MLP neurons of a small language model. Each row is named by its layer, matrix (up: input weights) and neuron, and shows model dimensions 256-511. Each number is 500 + 50 x the weight over its row's rms, rounded and kept within 0 to 999. Numbers have three digits each.
After each neuron's rows, "fires on" lists the tokens most often at its 100 highest values on Wikipedia text that the model never trained on. A number after a token or word is its count.

L2.up1619:479443581513420485492388556496504470501490553483459540471494485440544453430450476503485410473503443523581493516559501473437570560492489451392635430554529495479480519391435533537462491538457468441442461598477473476493447482489575538476445619418510483525486539412540525446473501440472445574429495534542538514499464510445508526383554591550491532510574506517539466579459379520471458458459560489498525491442574520547495552476497493578407464362608419461471498603498533489438520498501536433472601475516555436501493392526511448521441518502495501514536512497571491492515545450391532523475515581571476541528407583491455501540564441507429473589499539443485515531422555487504451528471440560445409517498448553488495577567520469472593465494473484541494376558441553583500480507619479
fires on: "]" 27, "-" 17, "\"" 11, "C" 6, "-S" 4

L2.up157:564543456554503502406514492499570515465499517439413416506466532443538416513510484334435531529488515498446473418471556401530523550447479399505491527573407476478437549542508510526608488485566488518544527599503489546469482508469524560498471545493494427574517544488461443511469508570476463494572539452518606499364442490465465408518483470526457499492498516598596594448536549460526507484527492479424534502494478501462501439494441523505528458537546498440445472554431456538497517593412486512499579515412429443578544451528470513397509502593399470478557524405386475466450440520516548379516543489537416532491454520492496561514462459475492505441471560574519511383530430437421453560531530553496424523474483520448472517477494499584477539405542556537557567469497493508572540470502499
fires on: " her" 28, " their" 18, " its" 7, " an" 5, "ert" 5

L2.up1280:525428481549458394584575460442530484435552344442463454489534493481513546458550587534536408385619430512434512456455520567473532535493455521477454430551537605536396489414522450580496529493478377524452525561550477451538478505469468493403550484507552444476515514448553465501473535459507484404539422550512438431498469534514499584470526480547530530581473527532471598503570418426451456465410506506529478381530545538471555462573472460520419466502489477510457453504429505442404440561547507538486540485470482517534517518514514626442457619468469549519520620525418510548450445485445421474527486465505565470482500478494459513579553491440554524521563583495468556493466488548493557422572491453453514537518583590416464506557448525549595472469506460497653509458456500495500563504552477
fires on: "iv" 17, " to" 14, " then" 7, "e" 5, "ov" 4, "ine" 4

L2.up253:449492568505619388575530506411539480443582524439438459517484481533469513527524540526492416416512473513442429445500559441467519544536474573538521522557496563546557536509578563455390446502534477391603575481466503537527468511416505554435550526465574490527583572467514483406449501451510497412558473476516413493536498576566456445465483473442442518411498441514462519416456458455455501454434547374399464512537537537445488474428525526501562527418528477454524581474532462490447512448450502530508477406515556626532495460465500465683454544538473534579506446537524428507557526472545496469516557437523525427552409545424508471562515489519527401452501438504497508556482605519446476498466547455530510507552432518535567457537598590491514552450491451517522539513511453496611454493529475
fires on: "m" 29, "an" 12, "l" 12, "6" 6

L2.up1508:533504526568492494586506510533559505534497599588409451523569458520444459419440503372524557471503574528495463460499515519565520604559412576631501498458538546544523493377477577452529506501587527514498620586606533479597556568492430475528484562504496491449504459442588542551475384424599566500544525457481516424524577492489498443504474554490489515445502444510438522490505530488499489488390462470427492439495414434472528561514467474455483536430570512478475565501335452506464474510466534541500487417471489492477486526521423478451542465502418506484559523517445467448456534451464453591559557447476509492500496470546458462519507516637481541507514620555375499528477467548463432528462567527610508503419488542428491449600540430528429578514492445570461550452552480483492530486509432
fires on: "ell" 18, "th" 11, "erm" 7, " Ek" 7, "ib" 6, "ges" 6

L2.up943:572477570460479409482513444486508614457490540485495552471448541474574499535505483532520491409539485441575453529435527481551490461548552508522489503476464449480512502566462442414480511562458587474523480543553460567455500472475425593484641514582503583496521536478506550501499526579455500426504519486506578487428480489503489469481509457517573506535425527514470534486483406452531503426465519452494505518492525427505588511533576536502466601410492580465499473505546454619497497593605388532524514529583511505500526585519517438477445541515499461482504504648568476601556442557535471439567470508438518521480555499508471425518477497503450480552560432600436519494518472498586556497481495473461484512404498467531524404489532488552597492573545487547477468503549466486482481488535507
fires on: "ating" 22, "ing" 15, "uring" 7, "ation" 4, "ated" 4

L2.up1615:564459526493487460565511532494506428456497518471495501481489511495520491575575493437501476454422484433440481649426506525440434496458522474491387589478537533454402440402498472488473546500526572452523488498461530597650538462415450505546463497545583549525446494552555468559534596472508472409495482439428419615464443583624451460487542549465477466396517481484514537464493372443483445516535454533528452516427433502529471427414447580516477535510496489584484456452487532558491449564523363585497531529600627451535528422542566457483505483556434579519505429534613563476545544519493486495536566434471593501511487439476536499513439502525521453428514462493536526495473433520470455387547488508531483530591470448507478587456437446440431542557474488534541497458426477569482457492511504
fires on: " one" 16, " the" 14, " there" 11, " because" 5, " most" 5

L2.up50:532438461439422439459457518579447480515453468550550516537530598538526473428494504520595512458430499548489535521495579561578570552569473447441390499472419472441464525481497552461558468475507536524407476535559498509542508521423527502467559543495403467618528475441538464502584508439493636522635583435483394545497469546503518533482524491587439481550465456447496653506486509565561481417566506559453558478503532443487438464469527405475561435520480435496561525536430511561397424480531536564527457464538476450481508506508529515499549454504581556469482601507516525573572460548477485505524517595471547570496535457505500449502578490482527561496576513467522511495402350535478491467485573555566562455436504504465503476454430449408558482516475419454471459491432497496426475448498418
fires on: " of" 21, "or" 14, "ing" 7, "re" 6, "ub" 5, " for" 4

L2.up490:423497548512409487464398584550415511497502569501540507655429540472491449544529436520497442545554583461515545528635489460504432524494477533465447453486504488455555499573515427513484549505504467525560476531511486554459502538567507514495448512486556601563506528575526546440500558502430463515469490568572591488496509482456635510541529514509508523400534518568456516446468477554562556459456522487510505429489487497454590478496490462450532498474481528415435615474626456479569527518485506442509486567493518573503451521382498428551462471562564525474481447470428475454515541490483429498510428587370534538542535469489535535529427561528549486482518543567516591475545467510558513525486560481435460505454513521412549421464596505500582540567490606540492567586569548486428473543505468
fires on: "-" 35, " -" 7, " =" 6, "^{‡}" 5, "airs" 4, " Cup" 4

L2.up1904:406459500472523500500483476559498513579492532509612479468502481493558533498575515415543514502491528452566485508587490481612451434577493376464543525456465472471437536514493472440544458530519468438452527450504507579482558528525426469554443465519421589505418566439475578459437436454447492507578430443471491444454511516472504489468358510487481532510499454420475575540576480507495546561524536448518679557499479501495460506391514524531481493497527447537535526489471592565402446469520400493561539593519506554530519448491549509540532552518419502505579483610499457614488493440516611512562584501532556478504495526539556486565536589469453551396459616538440484520463543467559499531491591503552419561487443518617585543428460535561425406486500494520518422478447498514457526487553599
fires on: " of" 23, " him" 7, " Roman" 6, " public" 6, " Part" 5, "of" 5